Weights of a small GPT-style language model, trained from scratch on English Wikipedia.
Size: 13 layers, width 192, 3 heads of 64, MLP 768 squared ReLU, vocabulary 1024, 6.15M parameters.
Architecture: no biases in attention or MLP, untied embeddings.
Training: 236M tokens, 3787 steps.
MLP neurons of a small language model. Each row is named by its layer, matrix (up: input weights) and neuron, and shows model dimensions 32-95. Each number is 128 + 24 x the weight over its row's rms, rounded and kept within 0 to 255.
Before each neuron's rows, "fires on" lists the tokens most often at its 100 highest values on Wikipedia text that the model never trained on. A number after a token or word is its count.

fires on: "===" 34, "==" 20, "t" 13, " as" 8, "en" 6, "ish" 5
L2.up356 [179 121 135 102 146 115 140 150 168 143 168 102 114 152 135 160 131 114 106 117 128 122  89 114 115 146 141  61 147 137 173 133 144 133 143 139 103 105  89 112 146 127 139 132 134 139 153 146 145 113 162 149 126 111 142 150 133 148 138 109 143  84 116 120]

fires on: " in" 50, " of" 13, "ot" 9, " h" 7, "," 5, " un" 5
L7.up522 [135 124 100 126 130 154 116 144 124 119 133 100 113 123  92 112 157 102 146 142 106 121 143 143 126 160 143 117 117 125 121 120 115 132 121 129  66 103 122 103 106 144  58 193 133 135 138 135 117 132 109 146 116 134 178 115 145 111  96 148 164 127 110  93]

fires on: " He" 34, " he" 25, "e" 14, "fter" 6, "is" 5
L2.up705 [157 103  69 124 127 102 133 130 126 138 133 133 123 123  88 122 127  61  95 135 121 119 114 145 118 143 151 114 132  99 125 126 140 149 129 131 150 144  97 103  98 132 134 115 130 137 156 125 134 109 194 120 107 107 148 107 153 142 174 142 131 110  95 100]

fires on: "ost" 21, "um" 15, "r" 11, "an" 10, "any" 10, "oss" 9
L2.up339 [139 130  84 113  94 113 109 145 152 144 119  77 112 125  95 113 137 170  95 111 150 112 134 147 132 142 165 160 109 127 107 121 145 141 111 148 100 109 131 139 146  79 112 119 106 132 121 151  90 158 139 123 105 116  80 132 149 124  96 128 118 160 118  97]

fires on: " and" 24, " a" 16, " to" 12, "-" 7, " or" 7
L7.up47 [179 135 156 134 162 128 179 139 100 100 116 154 130 107  99 117 121  87 154 165 121  89 108 134 155 182 151 156  87 105 167 121 121 126 161 144 134 125 101 162 143 128  88 142 153 178 111 132 102 102 132  99 141 109 152 109 183 149 141 108 137 109 127 120]

fires on: "ly" 32, "-" 31, " and" 15, " \"" 7, " or" 5
L6.up605 [103 158 122 191 188 136 140 162 122 121 136 102  92 115 126 149 136 120 112 154 129 111 114 143 149 152 158 174 124 144 139 110 121 149 159 142 157 164 149 115 149 180 153 135 160 138 125 135  89 137 133 100 144 123 118 160 162 137 134  91 173  98 119  98]

fires on: "v" 16, "im" 15, ":" 8, "c" 8, "p" 7, "iss" 5
L6.up548 [105 127 142 113 120 131 114 115 125 100 120 106  88 110 122 125 116 194 163 129  96 122 118 132 151 152 105 136 127 133 100 128  94 178  91 146 106 136 140 125 135 161 143 107 117 173  92  83 126  99 142 145 102 129 108 124 136 135 140 152  86 139 128 146]

fires on: "ra" 48, "s" 14, "ro" 10, "ines" 6
L10.up6 [160 141 105  96  95 108 146  88 157  64 136  85 145 108  94 151 143 134 100 110 110 116 118 110 164 165 128 132 103 146 160 151 182 147 155 109 154 113 147 101 114 105 148 149 146 106  93 143 120 111 133 174 137 112 100 183 180 139 138 113 117 135  97 140]

fires on: " pl" 17, "old" 8, " se" 7, "e" 7, " Pl" 6, " m" 6
L9.up315 [105 165  95 134 133 108 125 150 136 121 117 116 107 129 130 163  89 106 184  93 119 154  97  80 105 130 126 151 109 143 103 121 145 124 189 116 134 107 122 108 114 132 156 116  94 118 151 123 141  89 114 135 118 120  93 123 128 118  80 115 154 127 144 135]

fires on: " L" 19, " C" 18, " l" 14, " M" 12, " Ch" 7, " Comm" 4
L10.up163 [165 205 155 125 148  67 174  98 140 128 139 121 108 133 145 116 150 101 121  94 168 138 141 134 159 115 112  89 124 131 134  72 121  89 130 104 101 101 125 127 140 103 111 117 105 142 139 152 127 140 149 167 101 147 137 113 117 135 100 177 144 144 114 144]

fires on: " l" 22, " L" 13, "u" 10, "s" 8, " bu" 7, "ubl" 6
L7.up13 [125 152 151 128 136 109 133  90 157 142 167 111 116 137 140 119 135 105  96  97 150 160 107 130 114 121 119 114  95 101 102  82 109 132 154  82 155 129 159 169 147 128 111 102 131 155 121  86 128 116 110 130 125 133 144 141  96 119 107 146 145 124 169 103]

fires on: "a" 25, "i" 24, " (" 7, "us" 7, "um" 5, " L" 5
L7.up435 [ 65 128 139 121  91  98 125 119 149 147 151 162 114 135 135  91 121  78  89 129 134 103 124 144 144 158 123 121 112 145 158 100 122 137 102 160 125  97 145 213 135 156 112  83 123  94 103 150 103 135  96 143  79 157 126 103 156  66 110 128 116 158 104 119]

fires on: "is" 19, "ul" 15, "um" 13, "us" 13, "ic" 9, " med" 8
L2.up75 [102 176 154 181  98 133  97 126 135 141 122 178 108 100  90 104 104 122 126 110 102 153  89 120  88 120 110 136 117 107 120 102 153 119 148 162 131 101 139 195 116 134 117 144 125 150 135 152 123 127 104 145  88 121 128 105 111  98  85 152 105 137 112 172]

fires on: "ist" 41, "emb" 17, "ice" 9, "e" 5
L6.up643 [126 107  89 133 114 106 179 109 106  87 166 128 125 134 141 122 167 131 140 169 130 149 167 138 159 135 143 161 153 122  85 140  96 126 119 112 107 127 162 138 162 126 111 164 121  92 130 108 157 137 110 140 116 158 127 139 127 120 149 128 193 122 118 168]

fires on: "a" 34, "ad" 16, "om" 11, "et" 7, "g" 6, "end" 6
L5.up240 [116 144 151 150 111 127 156  73 144 149 129 141 109 111 113  97 119 186 108 138 114 141  93 174 134 154 127 158 144 158 101 108 124  97 122 137 150 154 141 127 122 105 147 119 101 151 144 141 105 122 103 143 134 123 148 121  84 160 158 142 134 124 112 139]

fires on: "us" 38, "." 16, "um" 14, "is" 13, "ium" 8, "es" 4
L5.up218 [ 73 132 129 157 128 120 140 122 141 133 132 190 144 140 149 131 100 157 141 141  91 139 104 142 131 106  92 140 192 143 135  88 142 137 133 134 159 104 139 163 117 114 124  99 157  95 124 140 125 139 142 147 101 155 151 109 151  95  77 124 148 131 142 141]

fires on: "ed" 37, "ent" 9, "et" 9, "ut" 7, "at" 6, "ing" 6
L7.up488 [110 161 116 135 120 121 168 125 102 111 119 115 104 126 139  97 119 145 114 167 150  99 108 115 158 138  88 153 109 154 119 190 109 148 133 128 123 174 129 142 110 119 145 110 137 141 146 155 114  93 107 110 107 165 117 120 102 139 125 160  55 142 154 125]

fires on: "s" 28, "w" 19, " over" 17, "it" 11, " for" 5
L6.up132 [ 92 169 133  64  94 169 149 122 117 116  73 104 141 151 100 124 148  90 155 121 167 133 103 101 129  99 172 141 170 157 117 134 151 153 142 111 160 129 127 128 123 173 129 121 120 142  99 146 123  74  76 119  72 140 157 128  75 116 148 142 123 125 161 148]

fires on: " bec" 45, " s" 16, " c" 7, "," 7, "ec" 5, " he" 5
L10.up173 [135  48 133 131 134 122 154 131 121 135 157 137 109 137 127 158 101 167 137 121 118  96 110 121 104 133 126 144 107 164 116 147 154  89 105 122 117 133 156 143  91  96 134 152 119 150 125  98 126 142 124 153 149 130 112 106 151 159 110 140 131  82  67 104]

fires on: " for" 65, "it" 19, "." 9
L7.up279 [149 122 124 107 120 145 120 134 162 107  58 148 123 136 100  98 140 168 156 161 158 125 142 161 125 116 128 109 177 143 131 108 129 162 155 141 179 104 136 104  92 140 122  81 133 151 132 171 149 102 126 108 139 157 134 122 126  91 151 138 101 132 159 122]

fires on: " |" 74, "," 7, ":" 5
L5.up48 [136 168 115  94 109  92 138 118 131 176 165 148 184 146 130 131 146 134 101 125 118 117 137 136  87 146 155 150  85 101 136 136 126 137 132 117  77 124 141 120 100 151  87 153 137 103 154 135 125 161 157 158 136 142 143 143 106 105  88 130 129  83  95 106]

fires on: "est" 30, "ast" 15, "ot" 15, "en" 12, "uss" 9, "ver" 5
L2.up123 [126 144 111 136 119 103 149 136 129 102 110 126 146 122 157 113 106 171  96 135 161  95  76 140 143 133 153 161 134 143 131  81 165 113 114 137 169 148 110 134 121 113  98 126  75 114 141 165  95 120 104 180 139 121 162 150 142 121 135 105 127 124 148 118]

fires on: "ur" 22, "im" 15, "u" 14, "g" 8, "en" 6, "al" 6
L5.up640 [114 127  90  91 139 117 136 168 180 173 131  85 127 165 123 139  96 126 171 107 104 146 122 124 157 159 105 155 127  94 114 121 111 147 107 104 118 149 138 139 128 157 114  79 142 152  75 123 140 131 132 130 133  91 113 101  76 136  70 109  94 125  69 116]

fires on: "ad" 19, "et" 16, "os" 11, "as" 10, "duc" 7
L7.up192 [117 130 169 157 101 211 108  94 135 142 136 129 123 116 128 116 111 146  96 119  98 167 102 206 159 122 165 141 104 126 127 104 143 123 167 115 126 134 158  99 134 158 119  51  89 127 162 168 116 147 112  96 120 125 131 138 142 118 158 175 108 134 129 154]

fires on: "t" 16, "am" 14, " b" 12, "ec" 9, "b" 9, "m" 8
L5.up237 [160 147  99 117 157  84 173 163 154 152 130 115 110 112 128 145 147 121  93 117 154 140 134 144 149  65 162 116 124 138 187 126 150 118 164 152 136 140 115 139 109 120 126 129 118 140 158 151 189 136 151 159 140 108  97  96 155 123 133 101 135  93 125  98]

fires on: "u" 28, "is" 10, "as" 10, "a" 9, "it" 7, "us" 7
L2.up695 [141 116 102 149 120 121 150  94 137 138 100 135 129 133  78 103 124 138 126 121  64 155 123 148 139 147 116 134 139 134 120  88 104 135  60 133 158 116 132 122 115 161 123  56 149  95 139 147 130 138 130 150 100 179 129 102 128 129 104 138 150 124 118 175]

fires on: " im" 22, "ur" 19, "al" 12, "pl" 12, "form" 5, "ivers" 5
L2.up734 [ 82 118 124 139 136 102 145  89 131 162 155  78  89  99 121 108 161 158 133  88 138 137 152 170 120 126 118  76 113 119 123  85 145 125 128 153  80 116 124 161 122  89 115 124  90 124 170 137  77 130 125 130 120 134 141 108 131 114 133 121 125 149 133 141]

fires on: "," 36, "s" 7, "ers" 7, " who" 6, "es" 6
L9.up195 [119 132 109  90 119  90 196 123 108 128 153  99 145 118 137 102 123 149 110 139 128 144 136 120 133 131 141 172 173 167 152 119 138 168 114 177 154 149 153 146 165 181  98 112 114 160 100  92 120 173 180 141 119 104 152 145 132 125 118  94 123 126 158 148]

fires on: "m" 36, "em" 12, "p" 9, "c" 5, "ol" 4
L7.up670 [137 167 137 116 103 118 120 127 102 165 158 101 110 154 141 152 137 126 185 105  75 134 120 107 119 139 141 150 109 152 138 125 120 154 135 152 123 118 123 134 127 143 164  89 174 144  64 133 136 120 157 170 107 102  64 132 160 127 137 182 108 100 119 126]

fires on: "k" 16, "en" 9, "ed" 8, "el" 7, "s" 6, "eng" 6
L6.up16 [146 170 124 124 115  91 153 119 136 149 124 159 130 110 139 119 129 147 120 126 106 144 124 115 131 117  98 137  97 150 142 141 109 159 105 113  94 138 158 137  82 137 130 144 111 136  97 122 155 126 125  79 120 129 129 121 117 122 105  92  69 152 113 119]

fires on: "," 70, "id" 9
L7.up615 [157  97 152  95  97 107 154 124  99 151 163  97 134 114 120  81 120 175 160 110 113 123  79 121 113 122 134 124 122 129 119 127 101 123 172 179 121 152 141 136 100 128 102 129 105 154  74 102 136 148 152 116 120 125 117 156 136 138 110 139 108 133 113 124]

fires on: "ent" 21, "ing" 16, " was" 10, " were" 8, "ut" 5
L6.up141 [134 116 103 119 166 150 122 143 112 132 143  97 117 113  86 113 114 126 136 131  90 120 123 167 147 131  79 127 141 141 113 171 127 139  99 126 137 168 144 190  98 125 123 160 153 133 142 157 115 131 128 118 118 117 102 107 143 114 110 140 113 161 165 102]

fires on: " of" 33, "ian" 22, "iet" 19, "ron" 11, "on" 11
L5.up605 [162 111 125 105 136 124 135 127 125 140 103 100 134 125 144 144 137 115 137 159 107 143 150 137 163 117 136 116 113 129 131 160 141 132 168 112 130 142 161 170 116 100  93 122 111 114 109 107 126 179 120 133 131 111 147 113 110  97 116 135 138 171  89 145]

fires on: "ul" 17, "rib" 15, "ell" 15, "le" 11, "id" 10, "ug" 8
L2.up128 [ 92 105 180 169 160 141 100 124 143 101 125  99 123 128 140 168 128 132  78 118 124 134  96 139 146 127 133 140 133 132 126 125 143 132 134 152 115 119 125  83 132 144  95 134 179 181 133 114  98 100 131 148 103 142 156 136 137 112  81  96 118 119 114 127]

fires on: "al" 32, "us" 9, "ir" 7, "im" 5
L10.up667 [119 108 122 107 169 134 135 139 171 116  99 116 132 144 117 108 132 149 115 144 116 121 144 151  99 134 113 106 117 116  96 135 103 120 104 147 108  74 177 114 120  91 110  80 138 126  87  99 165 149 140 132 127 126  79 123 117 138  91 128 163 117 142 111]

fires on: " h" 32, " e" 31, " v" 17, "c" 11
L10.up4 [193 122 120 166 165 158  90 114  61 137 115 133  94  88 112 129 138 103 132 121 117 121 121  91  99 145 148 154 124 127 153 127 147 120  99 126  88 141 120 171 128 135 129 156 130 161 145 124  94 164 159 142 116 148 149 101 145 104 154 171 117 160 136  95]

fires on: "k" 53, "h" 12, "ok" 11, "b" 5, "t" 5, "n" 5
L5.up104 [191 112  90 131 156 112 124 140 121 161 124 122 181 155 100 150 159 118 112 103 150 165 119 116 136 124 162 128 109 145 155 130 157 154 116 129 113 145 105 132 129 131 146 102 158 114 178 104 118 113 143 143 148  96 128 101 170 116 142 139 145  97 113 117]

fires on: "s" 15, "th" 13, " he" 8, " He" 6, "ro" 5, " m" 5
L9.up262 [140 136 131 140 158 109 114  88 145  90 157 150 176 131 107 114 116  57 135 178  78 133 132 133 124 111 138 147 133  88 158 152 144 141 130 116 120 179 131 103  87 115 158 124 112 154 123 147 103  80 130 126 115  90  96 153 136 111 143  90 162 105 113 115]